config = dict(
    head_dim=64,
    norm_eps=1e-05,
    positions='learned',
    lr=0.00815,
    lr_mult_o=4.0,
    seq_len=1024,
)
MLP neurons of a small language model. Each row is named by its layer, matrix (up: input weights) and neuron, and shows model dimensions 0-191. Each number is 128 + 32 x the weight over its row's rms, rounded and kept within 0 to 255. Numbers have three digits each.
After each neuron's rows, "fires after" lists the tokens most often just before its 100 highest values on Wikipedia text that the model never trained on.

L7.up417:139036141168135127133075119130176051136177140110075147152080164105137151106140112086129119146189151104129139105140119125117116206113143151084127110115111155139123132130120137110175182112082138160186201108118156114072122173083161108121149167115138109107174137089118165146115097156108085133119146158092102163073105106127101168102135086127182131143114119163130083100138136111122120121175098092143099131101137110185225065121100179162127168120114134135117144129117090137087115133113129153136069136064100121183097136152089145193122093088170137093086160101146214096136153162196166176
fires after: "r", "s", "er"

L3.up713:151164189158089105089147103103076082107163153109134101133130108161137108112128185075141105164145156108121145066173126135132104134145060141111120144115116172096182077124117143119154158092122095117129202159086059093040069098109058139131176143087148133138124148115176108132055138119153161132117155171090145132058093132193104175160130169128122084125132123133101196111148135138165093171150121122207131143141152113104069070135115110127172139119142199204152109160128134198104119107135149157168130131091159109158118115107138114075146133154129140163101139099107073147159085110144134150
fires after: "l", " wh", "h", "i", "0", "b"

L7.up690:123142100110130157129127137132091144036131104082081161131156067163086061147107151155124126139139120089119102140140138172082149152094116158147164098152117147091096106123104137130101120103167171149142171159122121180131164140179188116131106150068124124136116178132075042150103076119063169102165122153205191135099136143109088086119141088089069096100159146129116166065159139217085155069121135134135055169107145153144132093151123158126117101126151158187127181160125108143111123145104115128199141169121139099167122147135124173108125175125125113103148109134066118051146128103109172115
fires after: "p", "rom", "b", "ct"

L3.up21:077129089142171143099164133125059121107139076098072105106097095149129112120124063163147192122114130153078127177103084175172112136093141090123139112113148160119110079108127199181133163144101164134098170116114064150149150107094144117109176107119126138166142097053129101165081151097095130133137197101173124116090110124162161060174136106137200125124135135133126192132117144134136107072112038134130187125190130145168133113119088118137132087140165080161144169079080154124122115137118122087130134166181137181091177103117105195103122164168128153125083106176115101134162126088098120174
fires after: "20", "2", "6", "0", "8", "9"

L8.up580:105116098122120066152164146130131132189149138150153137073126170090132147106157131135195106180086159077123166126103188169108112114180131139137140121155184117110151132105132147063089136097138166152105178094114028137122121077140124151080210162121076134161063112111105119063120101080196132147123195165120164146173162151149135122137079130141133094093131112134072126181114148121140160089158100117105140197053164164141113145124123077131158165121129100141108107118068172114144118083124105098135099120115100101113102033167175132103161116162118109134119134102136096153178123129146094088
fires after: " A", ",", " a", "ou", "ab"

L2.up345:148174172118081122070142159087136143110121125177122163141121102205133087086155049082121174114122099127123159133051096129132148099114135111108122158119139116108104108103140147206165146176163068116076107148114165083116158107123106117081112114146120124088164078110062146107137136156130133116166141133098090175174149075160055143155143139192173074129115119130112151119177060199116118206113108131157147145159130119123086159147140114182167109166147143149170149083092120127128105174140168143128117117097135130094107134159179153121141109094107130137118046059209157123124149100119144093
fires after: " |", " ", ";", "1", "3", "th"

L3.up153:117137128099076111163150151126040147154139051036128130136137069117150124126229125089103129148136156188100169110117162091122102111171170074160138105089106111152105106134070149123082153140115155148113110137135154129163099182137141084165182158123068140137100113176127120181134086123131112082099088106113116084136104118182161158132168122142106149144123119180094150149096135141180158107133145146156128120141142130161101121129175144114121129163129126091114161163077073103154155155180139121206071088169081082150100159058167165099112128071118099148152097115099131130157106130052168130
fires after: "f", "i", ".", "u", "ac"

L7.up345:154103056153119156134056166106161127157187174147113106129145118089144160091063142168136122098126109113127171082107115101117140140210124121125090061098170103119087095138043117129145171152142148136148141100123130170165084112132162170118140181136083161143091132157121061198090082166122114201132110115169108123116173142103141135140130178132115105127185151122204137119121093117126135145147123082097144133189130151102065148092109153083126167161070121157077148100149183159087116097115132134131115178133086163135142131169129125173093086148093096139126105093076130137148138145033153106
fires after: " e", "e", " E", " to", ","

L2.up286:169097152152096178087095128030138099080146138145157071148106151142117121160121191101193108086128092144165127161161121162150101169098104169113109167104135107136128138098108129078136174131104127122135171114138152074106096090105135112187124088135063082158153122144130130142115128191171150086129139127120112115137088105142104113092171135096198161163143125167148162144135101140172158079172121114160131128143110108167066141143157110126095091092176165133130141062146050097086095097154122141153063088127101089150132167207195135145127174148196063175147158111144116097143090105136098118
fires after: " the", "==", " w", " t", "am"

L2.up526:153085103114147130136084129149085138120115170074112115157099135117152130096104134157064107165165113165104171159105139171114086140099144113097221137113114126153150105162145133087131160102145153175137190112119115136137118164052164111144175099106201094101150108128099144136095049181177137171121161144081127127092109106082154077093113111115120079122155088144098181095101080123103218120120077171140172170082132129053088070126105149144135108051162155089131133103120154151204136150096159139114108073112104094146168133123159182112181132126154124138146096102127130183148129124100132156
fires after: "\"", " the", ".", " The", ")"

L3.up678:129110090091135207125112143099115106139119096187134100085134109119117109124155141070162103110149169169024106101113065118064159183179081127145105115164126096133144149150118100140149142118170173114103162121076130160088142110161097118119135131196124130087084157170179188179129195102177121178134144096106129092132089104112106128111166103154128083169108128179104147121180120128106069150115128172140121143110158098079145140184154100150174179109119163070107133155083044124167136133113148202117087144126131116079094143115087141118095135130177128174143126129128135085166116120109098196
fires after: "c", "s", "ec", " S", "oc"

L7.up415:142125185150118165090184121096089117196152097098128137185147112105131126122082120133082106171186065128141146110118174110137191178091146105140111130129102097120113090175136106213096119125143152118077190126133106130185131110154159127159150099077125067203106189150069100156098102082148089051166091107173128112137125106129121098144112124073129094103124145081096166186130121129153133125108115162121136132105158113156153102104172109113143128133166132072149133190123113151140179058162090115125144151137117110167100209167140108139086119101129126191127095086086104128190156175100154140
fires after: " f", " b", "i", "b", "f"

L7.up404:150121115146182125146131128141129184164131110142171085140102084141175155072148156157054123140130211153100196063156111116103120136116155115159099152079116098123181109168129090168109169124173149165122177143073130085106042147091127129101185088117125051132173128184139145137092132129116162156178141163160122141079062103125112100130157163113118123143186135112119148148122101049131065151168100165128130172078110125095173172127051119133148110114105129139160090115139096164111113101134121089108129114119119144116121082125127072084177119089172217129125080143127130130172141116110125104
fires after: "i", "u", "ou", "k", " ", "o"

L7.up6:143182169126124095118147073104203120097148167120141114157119210169153229143099127124106088170152127112157118119095171117175162119172141118132103121176059101125084128128139102104076166073126100167066111158114067133152126110147129125110156109146181126173110111161113101168151156120130115166159103135168149164106129198157157156148073106173073115142125113149108123088112102108143108153133094135101075082190133103109112041071140137084151108162145073126135137098162120158132167066104115136181147154131119105187158191158068108118096070122097122147134122117126105142130155168150129173
fires after: " n", "i", "h", " h", "ig", " b"

L3.up409:104134121152126084167135121142177146134149108143094171088090127129144088159098145111143090126124106228166124154108096140116076142156112148201090111119109111160210079171153103149157124179077140118130135116155153129154143123168126157096178132028150182098124114091090164101203111077132112126095158154101151182188129139146107127074105106107082136092136110123137128186174146079114163131147085174162100220178136105121119162100150109098124107182122161071064132125123108154151137116120125115103095108138150162157106112131132130122168079104181123107099063079133156112105102120088097082
fires after: "ed", " ", " re", " a", " on"

L3.up174:128111082106072140157124100130151101141150072081120107114120127124160141106130152099148142094117121184161063136133187115070150133163109118135067135132129134096190122137076165107125124122133153105105108100186160171211095146097177188083154170077135135170127164158075114186151137102127088103130059125144146171154105155121133092106120148189138137172173163066204111131138143062156101139154091196158056165104132153097125119061141124142152134121148130068138077109118088103130138170145099158110152121121110105094166102088097093195162096151102071186130084137120143154107113129119140137
fires after: " re", "ro", " pro", " le", " a"

L2.up247:149178089122077066124109123102173083158176135116098119116136154114110172171117093105151117106135119167171199156110160127035105122127088161106132159135134112103145119145144146090138135122136075125116070084171141144039128126198140128121113210082133132128128159141122179139171082114141133167173105114158137110158198098071127168125106098177121156123121155089103065094132153144105097125147125122090117134127192144096106196131091142116091161110152158101066147164090124188120121086114117107086165112139148181095153154112101136133135106112168127194084143052121140145156141168167078176
fires after: " |", " R", "and", "av", " D", "os"

L3.up639:132136124073184132148136031145126127118166169197129081128100154170185162144090183084111122114096140110140145094101144087137119098111149134104088128074145148160111118138219138124156147092114092095147133197157111117089071076104064068123119101145145085169197144107122113140186137132142083164096092106143121095150111120079120127080114159171133141127115142065165186111132109160183159182181184103161126167162122125113106134158135157091167082134202123125153084088122153116115135088144098139100132126138122112122141031110157095129127114107104168174105098162147147127125146103138076120
fires after: " s", "ou", "u", " k", " n"

L2.up197:150103096117062131079128141140168116145142106109159138142115098114196112132153199095154115155137117123174145155147117163167131127166118169160095099075197203141114164157146147136150089095143081121138179107131103121160152120077122164115116077037100108109158126180130163079091134106177121173149137068069080083098060153139131118122131072123134090133110145162111130190121136124128188089153109149170096141103135123091163101141128167080179103146138119111112170117123150077066093158156102172052075118098143145160100171140166137134131171131131085161112127065096129170069135118159159120
fires after: "a", " ", "i", "ub", " pro", " in"

L3.up134:076068133112142152083129156099201098110162128124079141127154110131107111120197138132167106127148134153143124187103159123121118162126093163142108134117111172152103111165145118080128145133125145135121115125131135111092160160138118145135071083164155135084126120123176143136117117139178136060085189135102121145115131151136070109155174069111077111147221075070207081127089124145118179118118087110098146133089173112192156138077102179123105148104157121169131142171185151105093107141121121162127179073123102099129125102178157094072088123072069121099115166105112094122127210127097131213
fires after: " d", " at", " D", " a", "t", " st"

L3.up177:201106133118117131119146101076083071108144099111153122108107094126177126087162131101140105192179138156167091147106128124090077106114127101151146185159141153108142114106078138104116136089154117132057102156116114125112119139166069127155125146114169139150118139098120103171138138194141146133153125160163138155134160161122143168138112160157101184175149132142076044088189086143093123178108112059107125140112076092132162104058146169140153107131134134155103173159169171156232047126152115092158137111122091113114155146177106144049090094134161134161098088103135089132087193125113153118
fires after: " w", " W", " d", "and", " t", "e"

L7.up705:172160104150157186120134116076114127128194127155138065145080127114168121086157141052133113114161151124128168102103094127134093157118151127135126134125075065102096120115107162092182084127105082107090168142097127121148109122110142145152112166146149100092145130123127130087107110093102162150091116113102148089106098089119137085077091129145146118131146179196071091156120169159160178117143142177149127113111147112084147164165187151147166051110103083137101078112176146074095128197177185142097188117140077215103115126134110142180183196131136121141142072133171112152113162149105085077
fires after: "i", "a", " m", "b"

L3.up755:119095096107087102118134137066155180104170142093087094117132072124114107175170134116164107090153092170149113166127098114142184134121141106153090135138153143117148202086105131108107146129107125145153149168131141133140141093105072096072182111050082150149071157116138143164167171120136130118149117087203119113129159025097144155130117154113108085171155124130139144112094070154057132091177109163142125140135096180141102157102115124113142112174135187150095073162115111090087137210082104138125180111110106108145119110048150094147183174103099090191120115125171127168114148159122106161
fires after: "ust", "ro", "d", "u", "g"

L2.up105:116077094153181075135128136129223159130119143151104127105103123135106100147102140131102123129118162116085152155101167049133086160170110111155207085117110150150082097157179151088094125141179127144114146109072128142092171135153135146119093123160090090194108127201167131090123141110157079170106157115150130128106176159122092139129172190078116120179174126145074221155120125130120115094117129125137135111157110098117103111131102130154122136159133110038117111124175120157121111127110180113109023110196107112150108182053078127167156132158137129116117092111107148157122165172167124133
fires after: " S", "i", "c", "is", "S", " s"

L3.up744:095120169172169153109134080117081069113067069075152123151089088158126112117141167084158080164138123125101098111114158167136129079161096124102122109097118185148104118101108149111131130099114108143108101100108111131106152170096101101146127133179131042101102157100145104156108082089128138160124188148166145099164093153113183107115131134094113116085166106138101181203110154201135080155113099183163121144192197182172126135060169107146111109196161128127161155122143142109075150168135177113165167113139167175058152116111077125123130145161142174183093176104102128098120134103126124160
fires after: "ur", "ow", "20", "f", "2"

L2.up417:150117136091076094118091146129154101118159085110115128151139020098137164164196132185121142135140115150114121082156139131126161154033124114086149102136103103167148142041161163106113137189103094127097106198121138169124116123141117173094174138134104097172108184138131184154190152134144103091135142083164087131083141145115104166096141148087043117174121125146135130134124144151163081079139121102163096066144089142141116159142066155092146148091134132133069135154098170170120090134050165101140164137138227118141140102145118142090104122101128101142095138149134163136145166106082148132
fires after: " is", ")", " was", "\n\n", "a", "is"

L7.up59:109121150113161123185145100144120104118067142138202118144144091160126123117101124118144128087117131062156111147159150175169147106102104105152181147106111182124084086079125131057101149170136107165151143113164088086175086150110088043169104154141101193064170144132125137121155123133107163160088136096165123155114107111152116175076136191141106173097148142120092167176128149148129149116116077113113113150133099166130159052164120090172170111119115102134093142131196146133159115186148082129092058156140163138126185170069103088126104105069117096139135089134125136046118195114132110151
fires after: "u", " P", "ion", " ", "ar", "ear"

L3.up746:093166127100108142147146141154143083142069178177136144153104171175129067126147112126127129150073140089159128066120124129105159117108090112152108158145119159183132139115183101158095097113114139087150167134098091138189169129148139143125121125197139139135171095055134084117071128131147150107157067119108087155167107147160129091103109199092126056113178159080142151195106068150144167148135137140126095165110143127102107146132185123186136200050106126123127117132173090080088182196190105175155098113081118138081130072145124112164098096124125108101105098082125112162138146117087161109
fires after: " an", " a", " f", " ", " (", " the"

L7.up282:118094150158149103099148095183152064210138062120091133140158116130169133127156053150130093153114127156146144076176095115100119139088096192166150098144188133149152134149171176113118129124145162138136145142195129149162131123095198163124179177103090134139054095178109130153103065181181150126128134081086094155073157090103126108104146108165165135172130115101138113136127136097054136128159118107158085151125117162122091074128085138110117167108131084137104109227058117103121125110169132089162133113123100121135081086130125103147098136100155151107093152098191114160153129114078147084
fires after: "r", "s", "le", "l", "y", "g"

L7.up559:168097193134074199110142181150139090092102121120130075085112102134173086109191069185144117087086134080118140089168073143116099113134076171131172158119109061138219128130088168147134168127118142108145138169135094158178114134129106129112102103205113080089129091072137118143130116118164134161163173123116123104151150128125179072125081098185124153160117144083107146128156125158168128150156158147108112151195094163046087120134140207117167146173120151128119145111146159121111170124080087100156148166114091126066113125107136091147118094153090119149129103165163096119098147166119098131
fires after: " is", " was", " w", "e", " are", " re"

L8.up579:106090101086087145084124154153100152184199060187100155090135124064136101138094137095097122119142146084115128197127168158097102152171094145122151143166109159187079144198124187121073175118143113133146122130125102139084085146147150114125131120162113122148125118106099138095123118140202106162125151128152068140111162145181118128151157129099139076149173152083089162097174139128134125148084101152113133160092124137095116063115121155155076185114117111067162123088211187113100135067142105172127102154084093130137151187128157122090134178073163125081101137069177110111099117141085121148
fires after: " d", " |", " D", "er", " ch", " R"

L2.up447:129180107128126112101127087125132149129090117127161109049142096108162110143117051166151136190163129130173141178162186184147105136145113116128133144160135106114092090104093155145122153089150174120138162133173111114141141145094185149095150089155134155139175065096073076174125142090134164135126131145118129129117127099149155095115081092153055109211176146144118137102153123144125158156082106119135151164136084102054167172123101146142082212129137214084091118133133144110192088164142098127079135077114098104123157116145137069114154095153094066136153082132135088128075139149141064174
fires after: " \"", " d", " w", "o", "on", " re"

L7.up238:137099184158125082147121144168162159129169149133117098140087125062134162093190164151096091123150086130129076051141153124086180130100142154139157098080097143168113096102078128145141077127161142142133166164156166114112158114087136163106109112096073131100156079144108105061200132092154164127093158081139131121175188182120124124098108121077117094183144080110127138142149126115202083175148184176119128113152152155094111105123136136105144214078063141135154186097115125165108125094084096129104156131146140129139198079081078127064098138148155143112108154099159091132139163152112124146
fires after: "om", "y", "m", "id", "i"

L2.up645:103115144152126189142118082119138212162168075108113168130130090121120129106142209139043171101143130120132154151073135154113156075139118151080096142094148136154115083153144086108132080063206152092064187166128064153099104084093143129116115119124193154131162199108065127152121164155109134154129097147177158090112113182117087099168110087112108087149110127159106101158143162180132115182115134117114126157142125131120121100128109142131129137138113161154153188117131154114196120136136161135131119153107143177101159041167130195072103058116093132156088100125134091162112137106148120117
fires after: " are", " th", " s", " n", "ou"

L2.up374:142163151111188094132113130147124170163126152166100151136118196127119145127145101071112148120131146183145114133144115158148111116094113142112070188099136119133166109121112139173147152088143165153091162087142141176131126116145130122125152144188094083099121130141099162105164120128142132165146169087114101169097100152108097044126143092160092157135089164186117131076162093111117054084184157125156123102156166074146132097195033076207116169122119150047138125137133064183132157108124151151128021125136152132108150114138097165122087113120106131126084168136170085156076125112098152086
fires after: " S", " Un", "s", " s", "ity", "a"

L7.up651:113117174120128173117071105088093139175168179160081147144144133139092145141135087145141159138105091085189127092123119129070164163163140140149140089101097081130090115207123124102161181227103163206109134146063070089147040129090118088101127172126107138135117094121117056159135077082172096142086141164177138122099153084085134110134075164153126115132082126111087153167088136074134150146193146122140164113136128137162138117112107103142132159127102131128161168152136129120085149100140219151142178157117111112161125093125136161080099128147158090164105111094095160104125119145099173139
fires after: " e", "\\", " E", " y", "h", "y"

L2.up72:122141133104150095162087155085154132136144117095167196113130124133185120197180130160128116126165159075123130121086130141108154158127060110142141169148151121135145073120191021130085121160127104121093156116139112124073128144129098126123078117205119156151191102154151104145051107110123155144159101117093120127162113143157143150124122192141054131144153106068130108087179160156117193079178116105175127098142116212141116140118179157108051158132128162061111119108169097108110172140139141118153109182094059112145138143106121116144164130112114087098139091140150123099144152169082076119
fires after: ".", " d", " a", " |", " ", " D"

L3.up711:139130091105077151086110106159146165069136083120144118191090104183164122147113187137068103140125137048171118122132114121186083111183117157112166092177083074130126129188137107133112125116114137107064114130068104117090109091174109106124189149124114103077099178135182137135051142127131165143172090119177127096128111113162116157177138099099093149168104090132145101131129139133153163145041156145109124149138152146100122114060122130138163155205115161154160136115137157105173108122162112165123191096134159113074180090093103178077128102169151117146140190118144136115123112079138134183
fires after: "e", "v", "t", "h", "le", "b"

L3.up557:102120171102120120112164140136106104089119134103137118134158159141076118143020105116138161199116133170098148174188064139131166103099115138120132089083174087127063110118109151120150135143151099146134137140152137094144091133064217097167141105085106135141165111136141120106135121104106123052138148065112069187144112067158163107139108156127125153138138069126081191130081115128101116192125144161130123161149105231153128115119170160187121131139145178125090125207111162142197185076148146120121101140142137123105104118113096075098134136116150126158088131156182145132151104145115080119
fires after: "l", "ch", "r", "w", " J"

L8.up558:176085139156143065083117193104142143215131106169170186127100105095155095126135103139123113169157148124143156076116162144129138181085155166111104068080119118114194084110107111128131144155133098090127195138124097137138090156176138149163174149123092107120179120133055114111080056146126151137146157109146079103098128166118121113155123114158101119129172111122130140158096187143157159149112108106134078162119138104144078143170140069101127147083107134161158099183114177043177136152129081080105125145083115148089154144211100080141111118089178136128153096093139059113120122120156148175
fires after: " of", " to", " I", " A", " a", "an"

L7.up490:121111145168117118149124066155090131120157106089197115117148093110103135130147101131106139093077142099181123149117182109186126108153098083162128169156110132158145128123148114107116163148200130120092131114050145084157083109091084104138134159146095188113158153121127201110169159149099194174119103163105119102129127154079105153119159123156153130080125220119026130141131120122185123154163108104121183189089125170130130193144113121145129138160125071151124058143147136164156071130088091119102169153085120106106175069129066110130118164134122145192131118089119098093079093117140142091
fires after: "u", "ar", " P", "o", "as"

L2.up589:073067114107155094101091126078092094121180121076114135062174150171112138095162160118131099143123201094114187194135125176131114138139126055187142098136098178115077150129077101141161172118139109125100131169106149155157151098169123156099128137140088159140127164099140071140144097122151125158157175068128140139112176098096137125101089135171101117103172168151143107159128101177068120155172134168098186130147109111186103140115184116153095198151157102102141178086115168085147095152125115106092121095132141072164155065136128089108151138090093147124138167135110066085110175132098077103
fires after: "w", " d", " st", "d", "il"

L7.up342:150117120110148182114120124117128063054174124140095055150137129136066125136167173151156137130163115153102132056114093143185200147186124095125087128159121181095144150071112103174077103065151174139146069119150145117139113112118137180133111167103108103128114153121171143168127171120133144086082153121134151126076158077136155072061135069096111070112171160105082148088105144199169122081091102112140082105113122032158164127154124128123175196115128185145118149170150118155096143167133131078127124117148112169158136147123143125101129141071116101115124169133153085120161104157148114124
fires after: "ver", "ct", "p", "ac"

L8.up602:165202210125099141073139132158080153119165107129142102164103134172139137125153120125091111145103124057103067153135109083122168187084161118120148099157145084039121133100137071124150118137082090179101116088120181175147159135103157090106132107105151077116135112083138125159134165106170083115134106098041103146076134116076132099125180118104079178130182095171124123144134128149130121148111121112123111157071060156148098093083131093179157120141129113162167211110140083129183148165145129135135134151134103138100091151175140118193149148154156149138185152117143088103092186157130143107
fires after: "an", "he", "ol", "o", "un", "w"

L2.up616:107159120098103111062058175140184114066107141095092115092121098157153111138168145168108074168151146169151120134146151129163096121143092110130126161136098111144084170132167117097135088154151161147149125151151138161125152149199136131094122077148097060132129137192139116130124121171136151081065127150074193114168107120143155153152099182111098116071137137080088131097111144140110143130045102110113150160160139151064170194129105146104099114111124153140112147075132179152125165192202124125124147127070168134113078111145136088108105179110093135088142172157051094120116112070161066153
fires after: " I", " it", " D", "I", " H", " d"

L7.up390:098163124124113112158146123118084093145119134160115146094181150144099094135146144155107122153147158133116117124118088116169138135140135140110115041148148161158140109148160095120104117185154116129094125104102152095140138120083155084057160083120083078120139114089158127162092167141083057156160150138162112155089109111120128091086132140147107151151120164114127201097122151090088158124126173144166097151103140138073083134044135182105152100182079136023145094184112172173146121174167173182104201168094135116159078100113059156142197132121120090110115156173069109140079159135151119102
fires after: "ar", "k", "an", "s", "le", "l"

L8.up506:103134091146102113167126113135109157133113067100121165088130091159131165118133126132133119152093102125154106101196131123156117135085152081161111116145125200122120128118125209136157152118079106118129104108089156144132085109174130160112102154191123117179116130102122134136124115124151110157180137098098111096116119135157062092141124121140102059192191167200061061109156145106128146111137105149140139131186097107126141103074133108195174052148071084157156143127179112141123111168210184057087083093207169113176089121119118130118132114089184159131101153123097124125120112097175130078
fires after: "u", "ou", "in", "es", "ic", "b"

L7.up440:102109095098177125135128152179186181120199168209095128119112112144175157084169127153103097101134099136119121113114154139064133141157112086161154116045109095185133126130147105113197139167107140152101098176103171159180122103153072071147170125130113122137100086127162164087147129134131113119130143056128128140115135117121152134149132110027075148139111129185123170124125132167119185120141151078140137145159094135156139087094078129195109098133149140100114182076108173103174093118136177123122116163146106114090085130149151119121112068064099159128081117070119089128162172189113165113
fires after: "av", "et", "is", "z", " s"

L7.up639:146103089096156098097116138121178121170153105145136165200150132128170143091117165153119085112097134119171167147191164113125090118179130134133095140190147079146153106131155159117126130068109159150148106147099135146102163115154140091089084061106171075052156149106077172099135164155156150124087213148104075125113143109170117184091133103115107153197157096160157096145112164148121142142121081119114098170115131153168143032114060124082159140100109145106186043131124111096129130115136129171148163113092129155136130147127144189157078131121080135100091098137093155115129065183108151123
fires after: " t", "r", " d", "t", " ex", " at"

L7.up242:145138165119155126075136152127105122184119170167097104134026132164114131085150107200139137122098133124106108146092178198099127131146096152079101137131162093084081157168106060101149141102165147119146155135157110157120165154146121114147173079109154081183151093106144178121101178151153113143128130044113055082119153150084117118130119085111126143128170098127151105139053103055180109119112120089136131140134109083116158056113081121139161171133154092132178189122116141147137115154158116129125196208062090108133135095155104169135134146139116202145136122099153118112094102140108143164
fires after: "an", "it", "n", "et"

L8.up65:206133108119128159146087123146123139115117177131135098039088135104132085048141165088157080061096122211138101116089146166079178141106085147151197076136167186164112078105138109151093138163127170142111131163177130165105121176109130132127084123115123121103166167135112189136089131121148133092149128140126095115129099093125055100117132127140051175146132151135142107117155159132154074168183122185101101070135120147119118089174144109138154129122094110115162162168092096166107156182080137124085162139120168173140128135133124135106120118097054122163094105148133117092193116099140153195
fires after: " S", "s", " s", "S", "t"

L8.up233:097142101080078115117134114150141127102136083105118131161092205125142076139108048221133137085140112189112145126091157129131083159106088175101177102118072147167089142072098045091142102085142141147141110126066157132152110100033100128121155161163143164167108093053140156089123191144185153159092103101147115152132140168110126124112091110184140105114127108156096106176133151120142144129155202140157167112154110148126120089113153116147133145110113177157150124154100186099158139138142112087151145145163137092163134137178082147124095173120057130126084142154132123141103120156129130211
fires after: "n", "g", "r", "it", "on", "oun"

L8.up406:198213125126130142069174126117143130195136159112199121097140171109141109122134125175176160161163139117103108123140137120112147161143164100118131114111094086151144104126115125139101122117107097138128158086075150160124096188085158082123161111037200215121091119107108150139096156156144111098087077143095108156149152115145095140093090120123112139101148135217105082092068109107112130150149144091080081134122149102118128090104143120131136212133195110150081195100086119115152163107106196129189089149125132191078077120133111171123150166106138140104116113100175126106135144164117111116
fires after: "o", "he", "u", "ac"

L8.up649:140070078160185163121108108119139118155096114115142152110111129136143127172136145120150107102107148138089153169146086185127156090127105119150120098105101157139140160119071130097076120132168161155108139175042093104114094127132131161110157093133174085109077118116155131124193096145121178127092106147180114136129165072090125097143136108148166052090122124166099073136161160118178110115142116126079101192136089179131104094109107141094161095180167143161136093180072180141120115186095141127154135168063153066129185077057090130116196179070094158107125116157160141112115127127116199122
fires after: "d", "ar", "g", " Mar", "il"

L3.up652:096124077161136102177167114178160141097157114178073082153109125087128156143149117131158118095144128090098158201117123096120144152140097062128127114140155126189144149101107096156102128160192085120146148114134116108128153157150154115113137072162108112140133164096090113098079141173114141087066091114147079122082099126147106203055132099138113181161097137122137095181100156129106115137042148133127098083111080160166166124083132140134154217105136152150119097129163146107116091169077135147157167130135163141127088134165094167084142170105110143054127127121168154079068200086080120171
fires after: "=", ")", " is", "er"

L3.up225:097164143132126139175057104182143063123114094162148130127110123163167126126180096210105082192114137130182102104192134135163154106199095105164099176206170105161149081182124097081118142160151131155065190078136144111118171139170091154108068170120108152106106073055134125165138118106137112142071132071148121131089088137139097100113124100132151144112156119137118064124096101139060104157127091132122104117127126135160067125121125164077141148118099117172154125098156163148157143150175129170109148138114102159065127088129129108099172138129167139175115121134139129139059183094118113153
fires after: "I", "|", "-", " is"

L2.up611:136099115145146175145081101097171177109097126120147111130104210107125121107133120127123091124097106121133139161126129148061100151083077095148120075100168116130130152143140184160074155104163069079135179131134158159051081163061181141103095109157125119101171135200118159123087133130149164171131190059093140112095084140099119117154113158102174163112155141117116151117196088170182221176139137133128077172173123088110157178122191152188119119086097134112070129120114115191114160098136110133116116139100158118146114126109086129134112090089160085154107090129137149177140126122106130167
fires after: " ", " the", "==", "u", "-", " The"

L3.up529:111141079090139112080154131153135109124149126114170128131188041130135116177145153138114122171144126179164089109159130155106169126124155142083134145108102101137111131078102091116122148120101142133117174134093148111117110165117139155148122108065182118080177144114125129111057100199139107173164114152100133147031132108126081139149098109142138129141177150141175112160097092076158077125104116106106177122203130190075127139104149118056223140148098135202118120111190104128132115165129111143168107178116104150164093085099101166087138130111173175106095127081129144156166171085152131058
fires after: " pl", "i", "b", "d", "e", " c"

L2.up494:133086109092098087123120121097187162195088105105122115111105191114103094151145153121145172120083128147131152077094149130111112117109127142086067104178166080111195115146204118105131126167134072066143104132097102129155128119142150185089096121147189104162077174119139111120159081142167179130173116118111067136101133136078181162143111137116124178100145171124167097162228156132130127138131071130081130222108109138088140122090115140120158160136104170093153095107150125084102100153145109150115138146076144169118097161119085125083166077169136166151106116146124166150080176168093099160
fires after: " d", " D", " R", " r", " L"